python train.py --num_hidden_layers=12 --hidden_size=768 --num_attention_heads=6 --num_key_value_heads=6 --head_dim=128 --intermediate_size=3840 --vocab_size=10909 --hidden_act="squared_relu" --norm="layernorm" --norm_place="pre" --norm_eps=1e-05 --positions="rope" --rope_theta=10000.0 --rope_fraction=0.5 --qk_norm=false --attn_scale=0.0884 --bias="none" --tie_word_embeddings=false --parallel_block=false --init="uniform" --init_std_qkv=0.0184 --init_std_o=0.0 --init_std_up=0.0184 --init_std_down=0.0 --optimizer="ademamix" --learning_rate=0.000133 --lr_mult_qkv=0.7 --beta1=0.9 --lr_head=0.00928 --max_grad_norm=1.0 --warmup_steps=351 --schedule="wsd" --decay_fraction=0.568 --decay_shape="sqrt" --final_lr_fraction=0.05 --batch_tokens=131072 --max_seq_len=2048 --doc_mask=true --z_loss=0.0001 --train_tokens=1200000000 --max_steps=9156 --dataset="wikipedia_en"
MLP neurons of a small language model. Each row is named by its layer, matrix (up: input weights; down: output weights) and neuron, and shows model dimensions 336-399. Each number is 50 + 10 x the weight over its row's rms, rounded and kept within 0 to 99.
Before each neuron's rows, "fires after" lists the tokens most often just before its 100 highest values on Wikipedia text that the model never trained on. A number after a token or word is its count.

fires after: "\n" 68, " K" 4
L3.up965:50 48 47 47 24 57 48 62 37 58 37 49 49 43 24 36 45 32 55 53 63 56 53 46 62 39 42 56 51 48 42 39 56 64 60 55 68 50 44 47 74 57 39 51 48 57 42 53 45 60 41 59 53 57 47 42 64 41 42 30 60 49 45 45
L3.down965:49 59 41 52 47 50 38 42 61 48 42 47 42 35 64 44 54 41 49 49 37 59 51 52 44 55 48 46 54 52 45 59 54 53 54 72 55 44 53 47 46 42 38 59 54 31 52 40 62 61 43 49 48 60 56 42 59 39 59 30 57 54 54 55

fires after: "\n" 92, " |" 5
L3.up144:63 40 47 44 43 63 56 45 69 56 61 61 41 52 46 50 46 40 49 49 47 61 61 52 49 53 52 56 54 46 63 44 40 53 69 61 57 41 45 50 61 47 55 51 55 71 53 55 55 64 36 47 66 39 56 53 75 55 60 36 48 25 50 54
L3.down144:43 21 45 56 49 43 47 43 50 77 43 48 40 28 49 69 48 46 50 56 55 46 35 65 41 62 44 40 61 65 53 50 32 46 55 62 62 61 48 52 63 32 29 49 45 52 43 47 50 40 68 55 22 55 49 45 67 47 50 57 57 53 54 35

fires after: "\n" 75
L3.up1902:47 53 66 57 66 58 45 54 53 44 52 46 39 27 28 33 63 44 36 38 69 54 55 41 55 55 52 51 36 60 44 55 39 52 52 55 68 61 50 49 47 49 62 36 36 36 50 51 52 43 45 33 69 49 47 38 57 39 61 68 42 52 30 64
L3.down1902:74 43 46 38 53 57 52 59 40 53 52 52 44 46 47 51 52 63 46 44 53 37 56 48 38 49 45 62 46 48 41 51 47 51 40 54 65 50 37 67 44 55 50 42 58 38 47 49 47 37 50 71 49 71 51 41 49 40 59 50 60 43 53 37

fires after: "\n" 76, "==" 9
L3.up3401:53 60 47 45 49 49 54 41 64 59 56 51 37 44 62 29 53 35 65 44 39 53 59 43 63 45 36 42 41 39 53 56 52 55 41 55 43 63 60 44 28 41 44 42 56 55 45 34 47 40 45 65 50 69 60 48 56 53 75 50 53 52 32 54
L3.down3401:42 58 52 49 60 65 59 47 46 61 78 61 49 48 44 51 62 61 56 46 65 52 61 53 51 41 55 53 57 41 56 42 51 51 43 38 41 56 45 47 62 52 59 66 49 24 54 42 54 49 45 49 42 56 61 48 50 50 40 48 47 64 56 47

fires after: "\n" 57
L3.up2470:49 37 53 49 58 60 43 47 66 41 39 42 43 65 72 52 59 60 36 52 41 39 39 39 53 40 37 51 73 46 33 43 58 47 52 48 54 53 48 47 51 46 42 46 49 46 41 33 49 41 45 55 62 53 71 45 55 64 45 43 41 51 47 33
L3.down2470:72 49 53 48 30 53 58 50 54 76 45 52 48 36 37 49 45 38 49 50 44 49 54 53 50 40 56 40 54 56 39 46 27 60 56 58 45 52 45 54 59 55 62 59 51 40 56 34 53 50 54 52 43 46 55 43 61 54 43 54 47 66 67 66

fires after: "\n" 54, " |" 16
L3.up2384:66 45 52 69 38 60 58 55 54 41 63 55 51 53 60 58 62 50 46 45 47 43 46 51 49 53 46 68 52 51 55 47 42 67 58 40 49 56 42 50 34 32 45 54 58 43 43 39 60 45 58 32 58 40 64 46 51 59 49 38 32 66 64 49
L3.down2384:45 58 68 46 41 53 41 44 49 69 48 52 39 33 50 57 56 51 56 67 56 63 39 45 37 52 50 31 40 35 55 51 54 68 46 58 53 42 55 50 50 40 36 52 65 47 52 36 58 57 55 50 54 36 57 58 54 46 48 47 41 56 50 45

fires after: " |" 47, "|" 7, " 3," 5, "9" 4
L3.up1243:46 45 62 49 46 34 52 45 47 54 55 53 42 52 41 41 63 49 36 60 46 57 45 35 46 41 36 37 43 42 61 44 52 57 40 46 60 32 32 42 49 43 30 50 60 44 53 43 52 49 53 46 63 41 51 50 59 41 43 37 38 53 70 44
L3.down1243:64 45 46 36 47 46 45 41 59 58 49 45 52 63 48 62 48 46 45 53 25 48 33 43 48 35 44 49 52 57 45 48 53 59 65 37 54 54 49 35 51 38 46 58 55 48 56 51 44 59 45 62 55 38 57 68 47 37 40 49 58 62 45 38

fires after: " |" 81, "|" 9
L3.up2140:57 44 50 48 43 35 46 50 63 48 67 46 31 62 43 38 66 64 62 41 56 40 48 45 40 59 49 43 63 52 46 35 41 66 37 53 60 64 54 53 42 55 50 55 33 48 57 31 32 42 47 44 58 38 58 50 64 52 47 51 59 56 51 40
L3.down2140:46 49 26 53 41 50 55 53 51 50 45 44 60 51 58 41 53 51 49 56 43 37 47 26 51 64 51 38 42 55 45 72 41 50 51 60 72 51 47 49 43 66 50 44 48 43 74 63 54 53 60 57 24 45 65 35 48 53 40 70 53 41 57 63

fires after: "\n" 64, " |" 8
L3.up1676:51 54 44 38 27 61 35 66 65 35 48 46 50 56 42 40 51 37 41 38 39 63 50 71 38 47 54 65 56 43 46 50 72 82 40 60 54 68 49 50 59 58 49 74 38 53 50 65 56 41 59 37 33 39 53 46 59 72 72 43 59 39 52 46
L3.down1676:41 41 41 60 54 35 53 57 56 36 32 72 26 37 41 41 50 56 53 42 52 59 41 54 59 49 40 42 58 63 55 44 44 57 57 54 37 58 47 66 36 46 34 53 69 41 42 33 53 48 69 47 59 57 41 58 45 45 49 49 61 47 50 59

fires after: " |" 43, " (" 10, "\n" 9, " M" 6
L3.up2050:47 63 48 52 62 36 69 50 52 40 45 66 46 42 55 67 51 29 56 54 57 60 70 37 53 40 31 49 51 46 74 45 40 47 49 56 48 42 26 44 51 57 54 53 49 57 43 45 57 58 43 44 46 41 56 47 66 60 57 32 46 42 62 53
L3.down2050:54 53 69 35 53 60 53 58 44 70 53 40 56 65 45 49 43 49 60 39 55 50 46 49 43 50 58 44 42 50 35 48 42 49 52 59 51 62 46 43 47 45 55 31 54 50 45 55 31 85 53 63 54 56 39 58 62 61 49 49 49 47 20 23

fires after: "\n" 45, " the" 11, "===" 4, " ===" 4
L3.up3374:60 51 54 73 52 52 48 37 58 47 46 31 38 58 42 48 47 51 59 46 54 40 54 57 48 44 64 41 59 50 34 49 42 63 46 47 51 49 43 45 57 40 57 61 48 54 48 54 49 37 43 50 38 29 59 38 63 70 56 50 45 61 53 57
L3.down3374:59 51 58 47 56 62 45 44 45 60 37 55 43 50 45 57 35 34 39 71 53 55 36 43 52 21 60 57 52 38 44 45 65 55 58 44 50 31 52 71 52 54 50 60 65 39 46 42 35 43 61 32 59 52 42 53 31 31 31 57 41 40 58 60

fires after: "\n" 100
L3.up2510:65 50 46 35 50 44 50 40 66 57 55 36 33 39 80 50 59 55 60 33 39 62 63 52 61 41 34 49 65 44 39 41 62 69 40 46 54 39 67 40 42 35 42 54 48 55 36 44 43 54 57 57 49 53 56 46 52 63 44 63 55 50 46 59
L3.down2510:50 45 47 49 53 54 48 52 53 64 60 46 63 31 45 43 77 58 45 40 57 49 51 58 48 60 64 42 44 43 59 45 34 60 35 61 58 60 39 50 49 48 52 34 43 67 56 48 44 57 35 47 45 37 49 49 34 43 49 52 47 60 46 35

fires after: "\n" 100
L3.up3725:63 46 61 48 42 54 44 50 47 49 56 46 43 59 71 64 77 35 48 46 50 51 45 58 52 49 38 48 56 40 46 44 45 57 45 59 40 33 53 44 47 54 51 46 47 62 50 44 47 62 44 34 61 56 50 31 76 68 56 65 35 34 33 61
L3.down3725:64 40 62 49 58 58 58 43 56 66 49 49 43 29 61 43 60 59 53 49 49 54 43 54 45 58 58 29 34 56 56 49 51 53 49 71 48 55 30 54 42 39 39 58 61 54 49 39 44 41 46 49 39 51 57 40 48 50 55 51 58 47 48 42

fires after: " |" 49, "\n" 5, " W" 4, "-" 4
L3.up3220:66 43 44 46 42 52 74 30 64 56 63 67 33 55 63 52 45 51 59 40 55 47 38 46 64 60 54 49 67 55 47 43 43 50 48 51 74 48 53 39 50 50 50 55 36 47 58 39 53 49 50 46 46 55 65 30 41 47 65 57 55 61 64 47
L3.down3220:43 39 56 57 37 67 41 49 47 71 45 48 54 39 47 47 53 57 50 65 47 47 47 34 42 51 46 70 41 48 28 49 36 56 34 60 40 37 62 51 40 51 43 47 55 62 44 54 38 38 47 63 49 54 60 54 45 59 35 67 45 52 41 50

fires after: " |" 57, "out" 6, " in" 5
L3.up762:56 48 41 60 48 47 50 55 50 44 65 53 48 75 58 68 49 42 47 43 52 41 76 50 57 59 48 47 60 36 52 49 50 70 38 58 60 55 48 54 49 46 45 38 58 41 69 36 50 46 38 65 49 44 75 55 44 50 37 54 43 24 61 44
L3.down762:60 83 53 62 61 43 32 32 47 50 43 63 35 51 51 50 31 59 56 51 58 45 51 51 38 54 60 55 45 52 49 50 64 62 47 29 47 51 59 62 57 49 45 39 49 38 57 42 35 57 36 65 37 53 52 36 35 37 33 40 56 71 57 55

fires after: "\n" 46, "s" 4
L3.up3136:62 57 71 53 44 53 57 46 40 51 40 43 42 56 35 50 47 31 42 26 45 47 62 54 51 50 54 58 71 44 65 43 66 48 46 50 54 40 46 39 47 49 42 67 29 60 54 54 46 39 42 49 43 53 64 57 56 45 56 34 46 60 59 67
L3.down3136:60 54 40 58 55 55 61 66 63 78 49 44 43 42 38 76 46 46 46 63 67 62 55 42 36 31 74 47 64 42 63 65 71 52 41 33 47 57 38 42 56 67 57 58 39 38 42 34 52 46 56 50 50 52 39 56 63 23 47 47 52 53 51 67

fires after: "\n" 95
L3.up226:76 52 57 71 56 41 52 51 66 46 66 46 45 55 51 55 61 31 43 45 47 39 55 40 59 62 27 51 62 37 40 29 41 70 55 55 50 46 35 71 36 36 49 56 51 50 41 51 48 25 53 60 40 37 56 48 49 69 46 57 42 55 43 47
L3.down226:56 42 63 62 67 56 38 48 42 45 58 60 57 34 50 63 51 53 38 63 46 47 44 47 52 63 39 50 40 53 61 50 49 60 65 75 63 40 34 42 47 43 42 55 36 43 47 33 51 29 37 67 51 65 69 58 63 53 49 50 57 59 57 61

fires after: "\n" 85
L3.up1709:73 58 44 50 46 49 61 65 50 61 37 60 41 35 31 61 53 33 65 61 29 48 45 46 48 74 57 49 51 38 33 57 50 58 57 40 56 43 53 42 57 34 58 42 38 51 43 19 39 56 38 46 57 59 48 56 36 45 64 58 55 53 79 51
L3.down1709:53 41 42 65 34 43 40 44 42 52 44 64 66 42 44 49 50 58 39 48 39 48 56 43 51 48 45 64 51 46 49 35 48 62 57 66 60 46 47 51 26 44 54 45 44 45 58 58 32 38 47 51 52 52 54 54 47 48 54 63 56 63 50 29

fires after: " |" 43, " in" 6, " Las" 5
L3.up841:57 41 60 41 40 30 67 47 71 61 52 42 60 56 65 78 50 55 40 41 52 59 52 55 54 45 46 49 38 47 57 56 40 62 40 48 53 61 54 58 57 56 51 70 48 58 44 54 65 50 42 33 47 51 53 40 64 48 48 45 48 44 53 50
L3.down841:52 50 49 57 59 52 62 54 51 45 49 50 47 46 43 44 59 54 41 63 31 36 64 43 47 44 62 29 36 44 53 62 43 40 51 46 49 62 50 46 40 42 69 47 50 57 52 50 49 63 55 44 48 52 53 57 43 47 51 55 47 52 27 47

fires after: "\n" 56, "|" 7, "-" 5
L3.up2544:53 54 38 45 50 45 58 58 62 37 58 57 56 23 72 41 52 33 60 39 62 49 58 64 58 52 53 39 64 31 56 56 56 81 21 48 59 71 59 50 54 51 48 53 66 69 62 29 66 60 38 47 66 48 50 47 49 59 45 52 40 58 39 46
L3.down2544:25 57 48 43 55 49 51 38 43 35 57 54 48 55 47 46 43 51 56 46 44 67 39 55 40 41 53 45 57 51 51 61 48 57 37 54 65 41 55 81 67 52 56 46 53 63 62 63 65 56 47 60 47 65 56 74 58 42 44 49 50 59 47 22

fires after: "\n" 31, "-" 14, "ul" 9, " the" 7, " a" 4
L3.up1551:28 44 41 52 48 56 64 58 53 51 55 49 54 43 54 47 41 23 56 22 61 50 54 57 60 62 37 55 63 40 48 40 56 73 47 53 51 37 39 37 41 62 47 44 41 52 60 45 54 44 50 44 49 42 38 59 33 54 51 45 57 50 38 42
L3.down1551:44 62 42 39 44 35 63 45 59 25 44 51 35 32 63 61 56 45 54 49 55 57 48 50 61 40 34 40 46 60 48 41 55 48 56 47 45 61 60 56 47 46 32 57 53 57 27 52 65 38 52 39 40 58 46 35 68 52 50 53 78 34 51 53

fires after: " |" 55
L3.up606:51 40 52 49 44 58 52 55 41 59 56 73 64 46 49 36 53 46 55 59 53 48 71 62 53 34 49 66 45 49 52 55 34 60 49 36 62 57 44 66 59 33 37 63 52 46 46 36 47 39 50 63 66 34 50 40 60 47 51 49 42 46 69 73
L3.down606:65 61 43 44 39 51 37 54 38 63 44 61 49 52 47 60 49 66 61 32 52 42 54 33 57 41 48 40 57 65 44 68 34 58 45 44 60 59 50 41 53 56 37 60 43 41 54 59 27 56 48 65 64 51 56 43 49 52 40 53 46 43 60 66

fires after: " |" 30, "|" 19, ":" 6, " on" 4, ".0" 4
L3.up1159:64 47 47 52 55 42 56 55 56 36 44 44 36 52 57 57 66 44 38 38 26 63 48 50 46 57 51 64 47 46 41 30 45 68 50 50 41 50 50 28 46 43 26 33 42 56 45 32 73 49 52 45 50 57 69 63 56 50 63 49 44 48 31 41
L3.down1159:54 52 34 56 64 54 44 40 52 42 55 60 54 43 44 47 60 42 51 38 42 46 44 37 44 53 45 38 48 66 39 47 55 56 68 48 69 44 52 55 44 59 45 59 45 41 79 49 47 50 48 63 20 51 36 52 57 42 32 52 49 61 37 48

fires after: "\n" 55, " the" 6
L3.up1076:49 43 62 58 46 63 47 54 40 39 31 48 51 36 47 56 71 23 46 54 41 40 72 59 71 55 36 64 36 25 36 51 54 55 71 63 58 47 42 42 73 78 42 68 45 40 42 56 54 67 38 57 48 40 50 55 44 49 29 53 47 49 43 42
L3.down1076:52 57 45 53 60 58 37 50 63 51 36 54 51 39 60 42 56 26 42 65 21 40 36 43 62 61 59 45 29 40 53 56 55 59 45 56 54 51 52 54 37 56 38 57 47 50 50 55 64 56 42 51 70 53 42 54 50 56 55 49 49 60 39 58

fires after: "\n" 100
L3.up958:82 45 45 53 46 53 55 53 58 58 47 53 40 60 39 49 63 45 50 28 42 45 62 40 52 42 26 42 56 53 44 38 67 73 70 55 56 46 55 40 36 53 54 57 58 49 46 61 58 51 59 45 50 45 53 36 68 52 50 34 51 45 47 61
L3.down958:58 64 49 38 49 68 48 64 54 54 56 57 44 25 39 61 63 57 48 55 76 41 48 37 46 56 42 45 46 60 58 51 59 66 51 53 49 61 25 51 53 42 62 37 52 48 58 41 42 54 52 49 43 57 57 42 44 53 48 57 65 49 58 46

fires after: "\n" 56
L3.up1782:60 58 45 49 39 36 44 41 56 42 42 53 50 50 74 38 54 45 66 48 46 56 55 62 49 41 54 44 44 54 54 47 43 59 27 38 40 45 47 55 62 43 43 47 53 56 34 33 50 46 52 62 52 49 64 48 59 66 50 53 64 47 39 52
L3.down1782:41 51 48 58 59 55 57 72 31 37 60 54 44 36 34 54 54 52 52 63 43 51 36 42 49 59 55 53 49 73 55 52 43 45 48 41 53 50 40 39 70 44 50 47 44 43 61 31 51 50 45 35 26 50 47 48 48 63 49 48 43 43 60 58

fires after: " |" 31, "\n" 26
L3.up3210:40 54 70 57 40 48 77 60 52 46 61 45 46 55 47 69 41 49 58 46 53 47 71 47 64 47 52 75 47 49 46 52 55 46 48 42 42 52 48 61 51 58 56 56 42 47 44 55 54 45 29 37 48 34 45 54 58 59 52 42 37 37 55 53
L3.down3210:40 45 38 45 66 56 49 60 50 29 54 45 31 49 54 42 41 48 51 46 61 71 63 48 52 35 51 50 45 41 44 58 49 59 37 45 55 63 44 44 63 53 51 61 54 48 56 41 52 44 63 39 40 47 57 42 44 59 60 52 35 49 40 42

fires after: " |" 33, ":" 13, "|" 8, " the" 5, "im" 4
L3.up3624:48 49 64 56 39 58 48 65 59 45 58 49 42 55 52 52 45 29 33 56 68 41 47 47 58 29 43 51 58 38 57 19 39 53 50 49 50 69 51 54 68 67 38 70 36 55 69 65 64 46 30 47 60 60 58 44 59 61 49 48 44 40 69 57
L3.down3624:45 54 58 33 51 52 58 73 68 54 51 43 62 48 28 52 37 48 69 57 55 41 56 53 45 35 43 42 38 46 53 64 59 45 45 31 40 58 70 51 45 37 43 22 29 39 45 44 45 50 36 48 51 51 44 46 46 57 45 57 56 47 51 53

fires after: "\n" 74
L3.up1355:43 41 40 68 45 43 55 53 51 43 48 55 47 32 36 30 48 47 41 35 46 48 62 47 30 47 43 53 47 42 48 41 54 58 34 34 61 48 50 65 52 48 57 50 37 52 44 58 60 47 38 51 60 53 36 59 52 40 68 55 46 38 30 49
L3.down1355:58 45 64 53 48 64 71 69 43 51 50 29 52 52 61 48 36 57 60 42 48 46 50 41 63 51 40 55 55 55 38 60 48 42 59 49 43 46 48 38 27 48 47 59 46 32 53 49 57 42 56 66 52 54 57 42 55 49 58 46 61 60 51 49

fires after: "\n" 41, " Liga" 7, " for" 4, " is" 4, "." 4
L3.up1906:67 50 33 61 28 46 69 53 48 47 46 46 55 47 53 35 50 38 56 37 46 45 54 48 51 38 42 63 57 36 49 46 63 52 52 31 54 48 64 36 43 51 64 60 34 51 58 49 41 47 51 66 55 43 41 30 60 61 59 37 52 43 55 49
L3.down1906:51 38 45 49 40 34 45 54 66 24 51 34 50 46 56 42 59 30 72 54 43 48 59 75 48 43 44 53 56 58 59 57 63 47 44 53 53 75 49 38 48 39 43 56 60 43 66 29 35 63 47 50 51 71 54 57 65 59 47 41 28 54 45 53

fires after: "\n" 87, "===" 4
L3.up28:80 42 51 48 32 63 50 34 58 42 65 34 52 58 48 61 65 26 60 46 39 52 60 57 62 53 56 62 66 39 41 56 61 55 37 47 45 30 48 64 57 50 37 57 19 55 58 53 46 39 43 53 45 43 32 54 50 56 59 43 42 33 38 47
L3.down28:47 52 60 40 45 43 52 47 62 56 37 35 47 46 44 43 39 47 61 61 32 62 44 53 54 65 49 41 37 55 53 52 70 61 34 67 50 42 55 57 33 64 60 53 37 59 63 52 32 39 71 38 48 45 52 56 67 40 59 44 59 58 53 46

fires after: " |" 57, "|" 5, " the" 5
L3.up2836:40 57 68 44 50 39 54 56 52 39 57 61 57 49 54 64 40 37 71 45 57 52 54 39 60 46 49 37 36 22 54 47 52 65 41 49 61 53 40 50 58 49 46 44 57 57 57 40 51 53 58 50 65 40 40 31 59 52 38 64 48 43 65 60
L3.down2836:30 59 41 61 34 79 61 71 62 61 51 63 50 62 42 55 70 38 66 51 55 54 57 32 69 47 46 46 34 49 59 46 47 38 50 39 35 52 49 39 44 38 58 48 51 62 48 70 47 60 37 48 44 54 47 56 42 31 57 56 53 18 35 48

fires after: "\n" 84
L3.up2517:66 47 61 54 42 64 64 55 68 52 52 40 62 51 57 56 50 44 54 49 63 52 50 54 52 46 61 58 31 50 67 37 58 82 71 52 42 56 51 39 47 46 54 55 53 44 59 52 58 56 53 29 42 30 48 56 73 66 60 36 51 56 48 53
L3.down2517:50 55 42 71 49 55 50 59 41 43 34 71 61 57 57 41 38 63 45 47 56 53 37 52 44 58 38 44 58 41 64 51 58 60 49 35 56 44 39 50 47 28 47 54 66 37 62 46 45 56 50 41 40 38 51 52 43 64 62 48 59 38 56 51

fires after: "\n" 38, " |" 15, "|" 13, " Hond" 5
L3.up2846:48 49 51 53 50 56 41 40 51 31 53 67 47 41 51 51 54 35 51 52 57 58 60 61 56 62 59 43 54 37 52 47 53 46 66 44 49 46 39 46 47 55 54 43 52 62 50 59 30 55 57 51 56 35 50 48 64 42 53 34 47 49 40 57
L3.down2846:54 59 62 61 45 72 55 39 37 68 55 33 50 44 74 56 42 66 57 40 51 56 61 32 53 48 47 40 36 55 32 53 30 48 45 52 52 45 48 61 56 44 65 50 59 31 71 48 44 57 35 40 46 50 63 53 55 49 72 38 40 44 59 42

fires after: " |" 36, "|" 15, " of" 7, " in" 4
L3.up3157:51 53 57 34 48 53 44 38 42 31 60 27 51 62 42 51 46 50 38 47 44 57 48 47 55 28 43 35 52 46 53 46 42 60 45 58 61 64 56 66 48 56 81 43 35 50 52 50 39 53 59 57 54 51 43 45 53 38 57 52 41 54 54 73
L3.down3157:43 30 34 38 40 36 48 55 40 57 43 40 49 48 50 50 52 54 43 67 47 51 37 43 56 39 55 43 50 57 32 56 48 49 54 65 69 55 37 52 42 45 57 44 43 45 52 69 57 43 58 62 34 33 63 44 39 39 51 61 55 65 52 62

fires after: "\n" 45, "==See" 5
L3.up27:52 56 42 40 50 57 52 59 61 52 48 52 39 63 54 61 45 55 59 35 43 51 46 44 54 29 67 42 53 43 36 44 50 59 47 54 45 64 45 50 55 67 66 60 48 45 61 55 42 34 47 61 49 57 53 41 46 61 49 35 47 61 57 55
L3.down27:32 58 40 37 51 59 43 55 66 39 44 29 32 46 53 73 55 36 47 59 46 33 55 49 47 30 26 43 53 33 43 59 43 59 54 51 38 60 46 33 52 47 28 37 49 54 46 34 55 45 52 57 44 58 59 50 47 65 55 48 53 37 42 47

fires after: "\n" 55, "-" 4, " |" 4
L3.up1561:69 60 36 57 26 70 59 54 49 38 60 61 46 53 42 36 61 57 54 46 65 56 80 56 47 33 37 49 72 30 51 46 40 66 57 43 57 57 47 39 40 41 48 51 39 35 37 49 48 47 53 67 58 50 48 36 41 48 63 54 53 40 61 54
L3.down1561:49 70 56 54 49 35 40 63 51 48 45 63 80 52 51 35 48 52 41 53 71 60 47 49 45 46 76 57 55 60 39 55 28 60 38 51 52 27 41 33 65 23 48 29 31 48 36 45 50 61 56 50 56 42 52 55 55 54 67 34 51 42 56 58

fires after: "\n" 60, " |" 6
L3.up736:74 63 54 48 25 45 55 43 63 52 51 32 45 53 62 56 49 54 62 53 47 40 69 52 67 62 42 72 60 52 41 54 43 39 52 44 57 61 35 44 48 36 47 51 29 55 31 55 38 57 55 34 51 46 54 56 57 45 54 33 54 46 47 49
L3.down736:60 60 43 36 60 57 60 50 47 66 59 38 47 45 47 45 39 37 41 55 68 52 42 42 37 42 60 59 53 50 52 42 40 45 67 44 43 54 35 68 52 56 60 68 27 40 55 61 37 69 36 34 44 72 53 49 42 41 48 56 65 49 65 19

fires after: "\n" 45, ";" 5
L3.up3704:63 62 44 67 33 44 48 55 37 56 52 57 48 45 58 55 52 46 55 55 50 63 62 61 50 78 56 72 63 59 65 54 56 36 53 51 64 54 34 40 46 42 54 56 50 60 51 46 59 51 45 44 62 43 59 50 44 48 49 46 51 42 44 49
L3.down3704:47 60 40 66 40 36 54 64 33 51 43 54 48 53 30 58 62 35 42 53 59 57 56 39 56 64 55 63 48 60 59 41 41 38 63 50 50 43 52 45 36 54 55 53 70 44 58 61 42 60 63 32 52 72 50 39 43 48 38 47 65 53 31 44

fires after: "\n" 92
L3.up2905:46 62 49 65 61 62 45 41 51 54 61 35 41 61 40 38 61 63 52 34 56 50 54 54 29 43 55 56 66 57 41 52 57 54 48 47 65 57 58 48 54 51 56 45 46 51 35 49 40 52 36 46 50 55 65 47 60 46 61 44 46 48 64 64
L3.down2905:73 80 31 45 56 52 47 49 57 43 53 46 39 48 54 61 49 46 50 50 63 37 46 48 44 32 36 47 57 61 48 44 57 64 58 35 59 43 46 35 39 40 41 41 65 53 28 60 48 45 70 55 60 51 46 52 58 67 58 50 59 36 47 63

fires after: "\n" 57
L3.up648:52 54 60 43 51 47 67 36 56 46 41 60 62 46 40 45 60 42 46 43 51 39 58 59 55 57 56 42 50 41 56 59 37 65 55 49 69 38 35 51 33 34 56 67 49 63 43 44 65 47 36 55 50 44 49 58 52 45 41 46 55 62 63 63
L3.down648:63 38 51 67 37 43 46 53 50 58 38 52 37 62 47 49 73 59 38 47 49 51 59 52 50 52 55 54 57 27 40 54 43 52 60 63 63 56 60 48 62 48 62 30 60 67 65 65 57 41 54 61 46 51 52 36 66 47 36 42 34 47 38 44

fires after: " |" 41, " vs." 5, ":" 4, " BR" 4
L3.up2967:32 60 73 56 42 32 46 26 61 51 60 55 44 56 62 54 52 35 52 53 50 59 59 28 55 39 56 60 46 49 50 39 60 50 57 59 43 51 56 56 52 46 48 52 53 50 43 56 33 48 50 52 58 52 41 48 52 58 38 46 33 46 60 49
L3.down2967:76 49 59 48 53 65 44 38 60 54 44 58 60 33 64 46 34 65 55 44 50 51 42 25 21 46 31 52 60 43 55 47 58 66 48 60 48 61 53 43 39 59 42 44 39 49 48 46 59 41 54 63 58 56 46 57 42 54 47 38 58 49 58 37

fires after: "\n" 76
L3.up1330:59 46 53 56 63 47 58 64 46 55 45 42 53 38 72 46 55 20 51 47 57 51 53 60 50 48 50 51 59 35 42 49 64 70 34 43 51 40 54 45 28 36 31 45 49 51 53 53 59 53 56 48 49 50 55 33 50 51 46 44 49 54 41 46
L3.down1330:57 39 67 28 51 56 44 55 53 64 71 46 51 32 49 50 53 41 58 55 41 47 58 48 54 56 42 52 54 50 48 70 63 52 56 49 55 27 37 52 71 50 61 54 64 24 72 55 47 59 49 66 43 58 58 30 67 37 58 56 72 58 47 63

fires after: "\n" 54, " |" 7, "." 4
L3.up3084:78 65 37 56 49 53 63 43 62 44 59 57 34 58 43 50 59 40 73 39 53 29 49 67 48 50 42 66 50 39 56 48 55 78 41 37 60 43 54 56 50 40 47 58 39 51 58 63 42 38 53 57 57 45 60 30 42 59 42 57 38 59 59 62
L3.down3084:60 52 41 57 48 41 67 57 54 40 40 50 43 59 43 32 45 57 63 46 59 48 65 70 48 56 52 59 57 64 52 63 53 52 51 47 55 61 53 60 60 38 67 55 51 29 53 60 43 36 53 43 57 61 48 48 66 66 33 52 53 52 54 39

fires after: "\n" 57
L3.up3791:66 57 45 55 46 69 50 49 66 51 72 54 59 40 54 54 47 43 50 53 62 48 44 57 57 38 49 53 67 50 40 43 65 73 28 52 47 53 42 58 22 62 41 54 25 48 49 43 61 36 60 53 45 30 43 57 58 71 51 37 45 35 39 56
L3.down3791:59 53 66 53 36 46 38 56 66 46 68 56 42 44 40 58 55 57 48 71 52 51 54 52 50 63 50 47 37 51 44 30 62 51 47 58 52 49 50 52 55 57 63 43 39 37 60 38 43 54 41 45 42 36 50 61 55 49 60 52 51 55 46 32